MLP neurons of a small language model. Each row is named by its layer, matrix (gate and up: input weights) and neuron, and shows model dimensions 229-356. Each number is 128 + 32 x the weight over its row's rms, rounded and kept within 0 to 255. Numbers have three digits each. A neuron's up and down rows have the sign that makes its largest values positive.
A block is one neuron, or neurons of one layer that tend to fire together. After each block is what it responds to, as a language model described it from the Wikipedia text at the highest values.

L6.gate259:084146135053087159116121163129132144138102124129194091150194081127080085118070120141075127099168120100124154164167146181099083090135193108151077141129140146150172140117159128085112150131173093125151129132101135117102110112137121065104099079117085136160144168054160115121138098164119120081099137149104100120101075122086154072142089088144039146102116129129157132114137102227133103118127
L6.up259:155155069101161096147084169143133170195183100128140092124092131138154114143097145102165153170153115130111135097187138162131078161089132138071129112097074170097084092066213149131151100118163138150176121136071088195110119092138122138103158147153142097138100132154103092143163131178080126147121093144152134093152087102212130057110093073140077139103174112098109127143158132129128122149195
L6.gate340:122165102101087088177083190145062126147141142074147120122116115127161141132125103123136157125124065128119126121148141165125164123119148113090118130176135092118164130087100121124118108112136172146097132143117111104117113113174107061159150145134074148108187168110142142147149124134127149140139085106085120149126125100159119093156106112141125174114148197116108117101107122086142154160128
L6.up340:142150153115098088125121148149093153185152065095087116116094150124177127106138142114182147129165123106066111133131115101148187150124091140121067138113136123106126097156144194136156116116184064167085181156106102104079101133120125079118084137171056191163179205174086151158057118035140102146145092135132113134144134156142126083110145124100149173061175109084140075180099068111085131141156
L6.gate486:041146110153101081062171113120136151144160083145083147168100131108091124125188185105155099117146172105118126128146079153144133092151159155135156117142162111165131101145127104076143121147139139124102123150118214157090131141105102123154118064141133093155157099180094100119072145142103176063091194157115165141106142156138086120114073162076107177114167126128110172099058154050126161154138
L6.up486:089121150124145147110116138132073153176108061079113156125140111109104129134200064211116097143151182102107120113141074144088113132142117167197164133101108118102083152094110095058203160196068163135143118123073128110132051110163200144108140126162116153127136117147151187140151174125131088115160083132186160116117141145179129163151096152144140079054140166149154115171158057049074106129130
L6.gate515:127144143098109160107142131092132109137157124100178054121061149137145036135110148113156134109083108196185173114159161103148099149065110149156206127111133143128107155155151114091112099110185146152151126077099126098134136124173150154070160129165144123135141081125109078149180084138087105160100096168153143054175119163151085138165132158109130171114098188177134124118152160193172105131097
L6.up515:157170197169074063067128091107105116144129118153164115138064128102120126169191122146168189087169163165083126087152116089089147108144152139112110101144124098121129143139139140121161106149171144066124168094197173176097152129149110191094106152078122123147133152111095129159115098139130117156167147141170132175164122153132125117115142208137126173143153137113109165129089124112152101218101
L6.gate630:108105120179098160125160086134114166067083187092139104190120129114148122087160164109108112131189141072150092159141145104157199090083095148165105174159135109115078185147093112142123059099150142133133119085072131139163148088120126163180100145111126090138096110135108105160112159123123145194136082156130108139111142164168092083180047151111086086107093159124133139087133112161136123158114
L6.up630:148188200126107151124079118088151114094103121180155141181144157143107128154084092151192125067132119094147126132107166157156165092088113157084136113135138146183104148137142160138123143100154094180054115130052163112074076162126084118114116137141183086130111146172167110083121085109131116156124098138129116118124116144102110139149128120136102089148184131106125155110142151119145120123143
L6.gate759:122052160102107164127139183182112121081134132128092158119084128177124157169158112164188126091192146165127081150218131161089145200118093119140091124052126078245087171145145148103130115199138120136134165146117085126062126133163165096159127174128062084183179092093148127150119175134148144045137125091128107108160120191160150107170148165120121165091076148082114164082212140130133120153142
L6.up759:093139095145111105152114101097117106164150107097144027074185158139087112156178063081163129151103088169133142112133108126106149120126123106143101102145095162152214123138200121122133127164130086100074121158173096129134123139180109147132145133116153091197091145116098034144135187165143099135107145157145117127060143194112076076115084095115149133145112114109157181167144126180113106161165
L6.gate776:143110158111140044111158166213107164134107123135162140157157140173139169077089121173125127137175150179094154135128157179094107120140147081172078104103120186136146162078193118113123127080164072113104108136119159182153137126112113136144185119123125120103129157125158255130158158164111113112133120143153090125131109122132130114149089117128073098155113136072151079156113157139154131175119
L6.up776:078096188117140175163147170106131068044126108118184136197049143134088160094141163166143124111179184131228123147121158164088134133094159097108163120108110167178105159149185128146154151109104094149164120135119145157165093122195108035180112108159156113080097138145111131161166173139106053147137114151081155116098118107107192124108159191166153119139115126121105127125116172097111122137145
L6.gate777:079127190163173127115142114151093156157142156078129168121172107141224053152167098147118118148174121114133148215129155165144102161140117137094164140167072092113091120127174150130117088094075176134137125189099174105077144147127158109131139074142113171112127096131139163101101198137124152132125152086095132095151129097092201134151102206143086117136158102151105146144209126103151120144070
L6.up777:058121152150181119099133096197138195099084150114150166142116153128157095128151071173151124127181122103111118185157190132113136144093165075084139142106151128154186107132193141134102064106104150136163169145116097103154134111126140137112160128173136115100125104103159202121137127123156158103096183064077082066166068126142192157162140140152134108200169090090129135163163155077130154174100
L6.gate808:141159142123135090139066155136097155103188127084145092143155112131065135189093140088114200130140100045103135124062127170107089101119168148118105123070090119122126123173090110110093135087115156098097113100177149173088133116127140182094119127143142154157168107119138113085165136111138179161152095089140045164133161163208125143080105112150163200100090119125099113095111120165102177160101
L6.up808:135176128130156157138192130134049111166080097125113064172095153138114150137090143146085183144140099132124064190089133175105168155088113171149135086075107164126159123153102123146133156128081157130172150095151130144138090218093105134084131115126139201152111130142130163137148144126108147130115175106189088113147125179127134054089119049092134072030050131152153114100101133142135185153125
L6.gate990:143143088135180126118167120167168043114137163126155120173158120238144114081097112145141109095157130070154176141157165192151120088134120108036126149112197129111150114109207146122104087175163136137132109067108091071109089123094115126123061111152126166099087074121143154154085086120107111144149182138148129079144152093109148093151152187133130206130111144139140137125159107063129160141071
L6.up990:144111105137138118138146162115086091079139103112113151137122145135076084096114099125067069074174065178103079138190149140110115088207090121074094131188133147130172201091114125095104104168130109123030056114096138100164201092134139094115137070207115155130143121131144144144082067093133097115137174148091110124170133137150172184148146158055099117132180111087137172078125114196126158102172
L6.gate1266:075124104115153120137121122163110152156081076144205103125105174180125139089135069076101113178090148140096184142114146109111100134135121120093168125173103194131130132162143151120175154122171147113121120117174182148124156100160057157102100156142120097048155121048131093145112148109070154099143136103151128131135149120139141108127099115077114100103147095168177144090115153088129151144131
L6.up1266:118147153128111151114104121146157094142125154114178095156100168148110134133075149146149090126132155076197126185164169210122170105082105112069112089142153136127039142124153101144160143171204097181141091124104180163065173163124145177178093132084144130133155125134101068177141073117158117099147156149126126116183159105165126131154146132153119149107118111086103089142109101151166138124103
L6.gate1282:135132112136163132129189111138064097112108120107106124136131078080124137140109122222126118185109154201153132116175169126122140137114094164146117143151140028163086132088068148156087086170167124112123148115110078171146137064179166034102093102124163080150148112103148184139144142112163171128167134125180145065147140098140143121120070194125132152139109174101153073090084134048157152164076
L6.up1282:158114151067130146085115134142096183081144148146113167210144162104166122117068089157133107122107100162114072163118100123144132142140105160106053094119147146129142097130148138120161139147171115109128064136126094130112074163127078149104146190099115115166120116094137100128100123120107120112132162147162066127114132163181167180107100103122193164122115135172134086178105093169102101137169
L6.gate1315:121093102098120125112068159118152132106171109108150135154090142153127085120128107132188144095099146125133111136135075112142073078140100152131130136095136109182050154162095115154117072061109140133147144148130136096122079178120113147123177103102156189144117075151128111067129123112143055135106175141125134158118082142113038100106126161123125135115118143129106115147134112131129157116130
L6.up1315:121145174108153099171136148089114181136121189122141135086137091130156165127150155094069108103171171167110127130144181091125183069123136153129121103154139143157165104171146168135147125152163190107116134122124191103114179153128198153137184159141121125051122117147108127146054110102139131080157098099102075111172171121177132092143115139108171080127122151119147122123109149185106129179147
L6.gate1325:093133121153093120130149143124112112147122148125142102155102114163125109121118149133136173102117125135120126149121159113161149149101064152154091156194198120093072140189177127088134144172131179049142179146079142101079099158125146105138069164079089114160134137095126190113141152145060182128148155148098130084118073109107188119165148182179209077117153068134151126086217103106093141099128
L6.up1325:053125200067094127153141134122158167148168115186144090124096171129144115102107132146087152113100127146158125222070188102123112115153107110109140154136036191136126141128184209108108107185183110109165148146146156124143151137151128111094150167105104183127121116073147102130113137117124114095168142093114150138136126133165161099132118152167217153158110091167151105137140095104100146180151
L6.gate1619:159110106113149115189154168152108118104118141126146116056161135163197099068109200111157157135168181118093129123103103141112173190086195105163132114094121186150142087139156104109102147101168117141112189172119071132111149111089112117140186134122068165140158112156128109120071088058086186120107105075156139098110119081106190148153157168092163064138104167107119075120110118124177164195095
L6.up1619:142183125121085150095115098104075199123183116123162165068131136133136091110097114136107125152062121144121137176077079116162087094117181117136120100122131092102157117101182122108151179190100164083079092157164192101121069143078141185126129141139161127158145116099046154106139100124124208164168131055141116144139165138168158111174087076101124102153101141097091122180108114175151123172178
L6.gate1629:112056146108135158153186147214103121054137110173142107113191126155148156110152096140087106099185101109127142038151103109148151141020151141181108089188110113113141115142105134114142068158136078120160116151181143141146173137163119116123147101138202120139120139195150141159141153122163137122108088155134053107129145135146177129129049163156132076087158154116096096125094120021078121121096
L6.up1629:149129174086123128165165141153134173101134128200101096180156151078166113123101080157101118111139128060125145160118156152117223151142147142143140148198104134127166139111119105104159159166086041131160125172170129144105141146122094141158113224170093123074115119064146153114156177122162132103150109084106090096158078109128159047129122124122123142140135187101116168172141124149062173137117
Apostrophe in contractions/possessives

L4.gate1005:161122140127154196190150145118143116159148091167127083091124105106165154108177113119132141078094141167143106075141129116106115130147138055122162132025099118119122171111167096094125081126097127088124168184158106112128150154139149152096116143096106123135075127100086176150141089047113107108074155138153109138189100068125170119171096143123129135112163142094128100065127090082056125119173
L4.up1005:111130115146068111075106125107090172165130092125094159164118102142136137118088167142142126086103197159099097072099146179110102177107129092203141159114149117148127193112176136113103118128125168155129118198165110141120120150181124144133124079163143118078136101110056111127130090064187094132191204086141035112126136152143140077214063195147165145074107095136119120112134138063143147122139
Possessive apostrophe, mid-word pieces

L3.gate255:143112122132163078154085109180171105118115111183140118077128148121088111223166070200179151086096160123081139090141112120118125119081081152140150092147135099146107135169118160138163139146142096198094108151113115141075140096149177134097153089097133105144120205086082159114108170120107097109156109094128118118127193140126089122086129125118176116161093088160075111097096129170093103141165
L3.up255:082119093129197135121053138131122058176133127158138045088130089144125074129106095097160162120106150103154150136156160133071125142085139169139115115140080167137102114128094134104138100146111141219139130103110099168080096094090114129083175107189134104116118105119124120106114175081163094109157091152157130114114112132065078130130156083126153135131079098118172122187111108141106110143130
L3.gate539:128143087109164113061129173141195135074107151101094111152095121132102039132083064132162122124107135148159153099147138083101120113114118118081072135125188114117134039128127088158142098108129080136166145155184119163070108118121120110162118047209186117123087184176088166110141119112132108156138118118192114186152125120113119109108111089114113091147111155127101153149120133113188141108150
L3.up539:182137066172152182184117098170133098101107152205142150098018152089168006110149065090113092113097140157121147167127172131128086127138198131138119100147099135123120130151093140137166170129080113148171126135129084181104135115181102124197102108127146125130094165138204151097133092066172103195175085111136129144109147102158136137131149071135142121124126155130136143173103165102154148151173
L3.gate812:116130085041084142165117173137108090107127065171143148095111130117163064155176097130127139129141114159142125109168107108157159049098088162115176148145158163138119126142083091110092138083156109196102140150114142144130137071141124130097155119122132133167164076138145098099132057134181071086175142020093119157176146144159180116102116115135142104172185083123085102146025219152142165129173
L3.up812:153075094074069153161137155122182142149105113153133136149102112103099068126160103162160127138098115145158138120147116107069136110104097109090137178116113080123072117163119144099134180157170102122156118167157109122150075132166089147143165151179153126192168103090094128158153112162156063088153168103135131203134095166169137144131103124130122109148109156074136121147098149117143160105127
L3.gate986:167122118112181093083125172090104084160109119179102086130097132133145108126157178146131126075164140142090163124102119076088131161114072104120133111112142174088125124120091065068132184080116165140162154134107061131194112130118137104149131133099116077135124142154107146114122163090135134147102144134129102146127164167138178149086096199158101199117192122141079106161116125141143125149115
L3.up986:084111142141092141190157146158105131070103102147147109157084136104120101192125125125116145051118138095114082149189141097112139099101139122116134171141128091154084120196121169084167124140143160137137094091177160077170098119122159095110130129192121105189123068108154122110120084110096060113135195055142133087103119109095144086084161118120136145122100135140180212090167120111107137115151
Clause-opening subject words

L6.gate39:115109158106131093154156138145141151102140145107094092109187120128134067213120073090147096137062078075100115114138106151148074097143133135093133045117147083136116151153106144056087120192145115184160100108178097108123083131199116143109074194127129129132147108128171120101144139166143109127122158102111133147143081111144114133058104137060128127120149094104146118147145133158149146155119
L6.up39:140149058155108145106119180120131117087104118172105080115178186172136112169096136129178119141144112114095067134158080139151094134168132147141155069142184180087091150155158123104107076129147123146155132151185076149188126127140122107108076174139083191064078103165125138154133092114108138101123113106109107142118209111146092174151082078123136126145163148094130093177195099109158127105103
L6.gate228:067143158137120143104134101140142115172153167124118107133117121088111095114124131172168126099131173127130060065152093156122147109136170075119135091170174133184197154154118188146169161125129141075172150132135132177152130102145061109064202158165119171163163138065182146154132134187108083157110081109107198085155094134180134157101092126128168183099117091108100153156140144133126150128127
L6.up228:083159174114143154121097108162188117125112147111105067153122125186159066132109143158119147120167157184161070077195071105134132130150161119184135173089136098157151085120136165145190136112154123073126146146116161188089116110179108102118167116126136130243141132100124112111161086139162162146127152110093114171095096132197151129101130167145099177104163147095142140124228191117100135131157
L6.gate468:120075151108152200131188084130121145148090092081138105130153186099189114141106169108108124121142063121171119121061103095101136128157156103122107068123162165146147153142113123124195125126113111077137103181183170122150128072119100098070116097093112094104137133068137164146142139148143119125097111121058099150158131063140163106115133137159143102151054099112084125114198119087138109103127
L6.up468:186095131125152132140167103137122092098105139118124091108065134163148126151143178108115161112120123118195119144117116121177084150141205119162168084080142058120124042124128143083141118106127102167171139186188166159121158103096151133162152098144126148084159094084126148098140076103152073127118109108141120095179166072166093124203210125149140087059105148150066094153146146119126114151152
L6.gate509:186091144169150071111148144135159146090021142128125141169094059121087160110117089128240133154165151162081180105138090112106154127087117191135109150160172160113083147056099142163126055152085092119121162119086107158133187111161081108152169181204138132065163161097090097129119151148128125156134146122219128106110187108173104079109089131145154133165142187108124094102181142151178109127109
L6.up509:114139165145105107155155137107151108110139121190076154130130153162156144155129110134138051140085107093033155059164116127185061105175129192171190105131041100141136130131164087119136101095141123150120124061083196112131113108136113133152096083140138161140191202163101106124150124101120126174129091128141112099065177107128150095085138185092127171179147082084080091099109128124142182160141
L6.gate552:135142154112070158151108172139129117106071158057170111092154153121136154094077157131199144126144145141179136102085120218121175096098112157141173121152145162150067131159146110109134069131097144106108105168067190184101129176104156118127144122174204152156138138180083093154093126115211111139098100091157138134113171109124136143119107105136142107137152136112098141115110134150108138107111
L6.up552:204166095110128147135058158139188124169108176146160190131151132099083092115073111096141087149094101139082194195075159121167187130156131142183229140208109147132168180086105196145160161090139101141076111219062170089136119104067160041085121175122118174087085142123128101147156155119192099121143114114176133168141178122128145181108110117201118112145096134135187151146068148142123135170131
L6.gate757:129154125122148108165128131116104153106125182139094126167127108065127157093148111136142125119104152144090145114119094188135130087101115139134111121165182108138057166147081139144127131147125115149127107093126139107104158163075131186143144059165162193093121149122127145097133088127141085121127107123130140184122160101147148121058085126192150119087104090082110194137126133134107128089105
L6.up757:100152152160066182077161071200141110118118135117125165113124111128118154100208113135106150116135120134145145124125104101115105118111199108158136131138153106160126125100092107144073138080121123100127149098137165107043072149110139130202137152118113153148139101146161089103124123195095116146126103159122139156074130137138160159158076087116146115085109122133101128105157175121090122119116
L6.gate889:142140140154154109150130121161150135134100163107107112221104133149100126126141161148104100053084081112075130101146125140091122129124117139164146116165167160134083175108065120119137103136125144103057124121117093149164152110173143113168139102153063164084042156142145091168141128102170102155072096126136095174063170138131155146168160167162155162115126155149140088174155210142167068144098
L6.up889:141155152106108213105182154129089139153139133176126094145178136160115101102115123148131095106103100116079122079152088194137068100121127135148204143144182155110156124087151116180138145114116080099147121131155105186134179128109105145126135124090127148112113090075165158137130065142110055126119161154157082080171129101122129159165137084117107088149133072179123148141150160056110126115086
L6.gate1097:102135188091157167103128143127051184116106111174120109109144113092099085101117174122125147241133119112165137109127071091143106176105112144175165087105153174163139129134111112189080106163138109139094135094142076143172191090151101120094107114105127163117085113089137126170141142119149143167151131116142113073101124110142083153151152147122189098188157149120125134185162143114166075142141
L6.up1097:109160142092220125092122141110101147124180152131136084163120124132136121088149115139126082163145094104096133101137074155096117116159152120094174126127106150106152079153108135109188118132201091090127190141182143166175106111138142157147168166124180122096192116024151152162138087156120128138125125119107073105149118163150094130121131122114098147107083135132154101139139177083140107155134
L6.gate1122:124084097143122147089106112083093134170163169143148118174134123130136162159173147134150134088130132089081139075132175149166122102132110129151086138111151081125157107118152186170131117067109160119104139088130146109089139100103098145140116119120124151141156114076153121103157113155128107121120111141138181151141167127094164148103092201129135082129121058152145148142152145171092130140078
L6.up1122:129096096150115135145134127130107122118080128106161102124169065130113169144130124154068118088083132057125115134074113190162159115128148159118192086196130125112153160108146083145130073088121135119173210138174096154139129076088174155143098116058115157096141110137122106146115164110161099137095130103154107098094113059113090103103144180175166120094071080146104142097114172173118129110124
L6.gate1292:212145184119158112101151111111157139086103115103152115136087109180125142144161140090094121115168169062148198174127147139144102140176082082149160121158131099138135137132160146148122118091117126143128108143126073154161062161191118179132138121130167074122113113133142178159144085101190098175143140161103147153186153115107164120158179083090128139108072138134116146126099131155131111096093
L6.up1292:123083150113070160179216099126153130119101167097124178098154102158098165126165135090098157111103152103085160082119087091143146128107117163161170134124093096088097112126134197147123130083158148135142104144145132075092014150117081127129114172075098102172182074093100132146145132158218138086160194145098123133118114131075135107132112129122123183178104079134153131087159094130140127087020
L6.gate1334:117109204108153153096132120108093160161135189130193084112106110151120108141135117183093090143104190154132134119165073140132150118157168141088084125170135127148062060093142114132113101150155087102194195119121075160145078124131135137091132138134152137171096110122082134108135120100143096151150124121097173084117062165138082111206117097131160148083133122150167181166132154130118120118183
L6.up1334:108115149120115154135129093131081095134139103167169138102088089148068143147128073146146103086136091148127143136132134211150144099127113089130153136137123139134060063097123149129114082163112140135125137134119138146105048088088087112128118137198182101147132110141111154159115132249132082090105097101135138175161067150166171121138097105124132111112139123160157130168174168135092113151131
L6.gate1402:107136081142174151156111122088096095123145130112129114149115142125085083120144166129139130133165152073120164080112105211202128142117071136139119153136189173140142112133070096122096244106073150108122090118102087133114101141122121152125131164129106129104089191065103123180134126149139073118100116114090117079123136154138138151100130122128071112147117155146120064145121170122116124108179
L6.up1402:093174104133122141117151113142121132118149137127146111139121103111124157125162168172126116136170084117164134092144108134112090106085182117160155166128173145131166122148097178101125164174050169133173062090100135148128098100150112096123190124141140093134119189116100124220139078079162126087067071127149142156130165181096125124140181141092068137103131176148127134141111112174117162110184
L6.gate1494:113138072139174178113138123105139130129138153130107088107149138092143086109142180153105055141133097142105165089129118148103115103124105121161198129077176119148119158080090131105147128156110116117106133121042047063088089132151104149103139189207102114123138146069111071191161060074140080149109119188206149115145158094127147104130137129092099110195092122125139104154095179109124130138143
L6.up1494:079111145118136133070151103095098109207117135118142145126107112135150129083111120060146114167104141154146141077105027180127115125093165144103124143125141161157106131098134137128107105072117148087129110152140147155112072167167075120108152132093147102124168133107110141091137121133144153155161184082109148084091105168095108148099144152120140144138164113083121138153157158128098112140140
L6.gate1505:095106089149086107134168097174149180169148104165087121060123137119101135189164136109194157154091097120103145128170062126077139142149181116164121129122063169196129129146149129113115111126096108106157184113155174175119100121214178139162068200121156175120182095112141158156177136142126126108085228072089116110124118103110145086084129153090160116128095136106182092166126110087091139144094
L6.up1505:151065070126132156171120107149149144175127179128154157120141124123116141190093097100167066148174109146103119085085106182094155127117160101038142168098104141118169168103213144122148112139184100159124156152137171131052184183144098210152152155145105135124105132109121146163186104153169070118071152157082156117043071121132099101094141112117178115101135117088152152129093097173126102126137
L6.gate1521:114133146153117130125111123087088167128087155120141113138119205141145104152084164151119087112121163149088111053128086108151186108111106128085123137158150091143110099117069113174113107075160128138092120114122121148110144138095043108128081078137075132111145125079126139136130130127072068117149167169166114129128142134086162107120082152149119170142155101145114135137083191108142105123141
L6.up1521:118110151125191111151096068097127121092114127090101122127140107147066152096145187169137086088134087112099121089145120102114097057157130110076138144131112115155102169156132132136152112152174170093169110089095129142116141130136123132182113114153142128147180110151134116138105132179098177163131184131104147111119121096091102085148134147186094200128186112116143119148099111191111166116100
L6.gate1681:087145153143093175162098109082098110042123132097161145172119122154191106128147092121122129136167084155150111104112138126119139167091169175097198159141119078153122140115125114148134092185101105088152105184156139065204091128167116174147111095104065120100083111146160072166101082180118081122116107105151123136103136124183134075116148150110127123138140128153122161092193143117088162118138
L6.up1681:106183125132066107164158153100141082139124144113150082098151097135142080173137130102110087114196121150120110117143091169111155086160095114109150140194090107129111169120103119146117124081155116079134178179137126127145111101167141109134145083067083169057116108093148079129101098081193152145098129100103096113071118115135123110176106140183146092181111101124064172136129160139071117135152
Clause-linking words

L3.gate156:136077169119193121092156071146119142166084078144151148107137122117117123148120112100142083117165167069133140162152098146086099072140112170092155102197140112090077089115174154156122076081157099140101136099164070112069106129088142169156150145130099171122138130090139131106141168087078185107109058167152205108116049165072109091104133113187143156100070092171158188175196130171104119165058
L3.up156:124103130098168121108152151139114156106168126074185131153133125137132076155095123167119093137159142120099095148173174122152147148170149141128082156117148113138111030136214105124156103062162190084097101155126109107132075132100138111144167116116162127154120141112060104119156105182152120097132175142075112119144097159179104107166086130145089192118135124123094168167104130129141137091143
L3.gate451:032110097121162079081105145084102116154097151116174168128079127124143093172172097159130173116163092129111155084142194098156094192174152093110140175144131225071098186159169142129081116143152125152136131161123111187119137128101075078149109103187119101113195144141127068117154142134129066111114150121128098095100115093122120159152120088040142137151084090087156150184122153116151124093101
L3.up451:108133100115190091117142114134092094081100124121153136077158104088172104099135164080139158096105134159104076113150132102095127145139159127101092170153136138142082172117182121115080130172157153168144134164136125084159162100084114133172107124116148131086178147145117106159121130151195167095100134106123127094093136071038087138112084139101093138164139082118114185165182092116177104072115
L3.gate935:086110104118098133072097073099132175142185089133168108083146171122134113134149047148093142124093148093105132192120180144196149118111125173148121185118160131151069127177128078143122111118097124132130127131095117154128155127134115172180096132097126115095138068137089164126106060133156075074111102155139150072176094126130133073150104185187129110137114188099165139117133073096108118160148
L3.up935:096152170179138123140087111109147146102152122170106154130111058105169169177133108143108166156070121071134124147136155190121134134143138101132126109125136144184105101214117153118150103103162090153142154175085088162158098168132093133125109121166151093149107103096096165118075128175123150118139117131154077084187103146145095105115172052160153116143144112025150168107131178126055178144112
L3.gate1158:135164090120097122123153142157089190099094064129113067090133113179138111146074072124119101106130117163134161166113159184141137098144104159161122171124104127157097115151124145113126126142162153140131161105083206166083111045089124156132144096091161148113166107094122108120123172123106131096153075105154142138120128144100119097127079141132107177116112112136125107112156107115118128122076
L3.up1158:121128120091105111092145112206139203081075106117121106096152091131111163112097128148149176114135140087168150123161123137108157103123119122113140133106065186136159131166159095094072128058152147158136167101128177170113117101107191130150208143121153158166175103148094134171142170111161159165116092130166122151064084124167108158140053141157148156131112150064109136147079085113089177153161
Apostrophe after words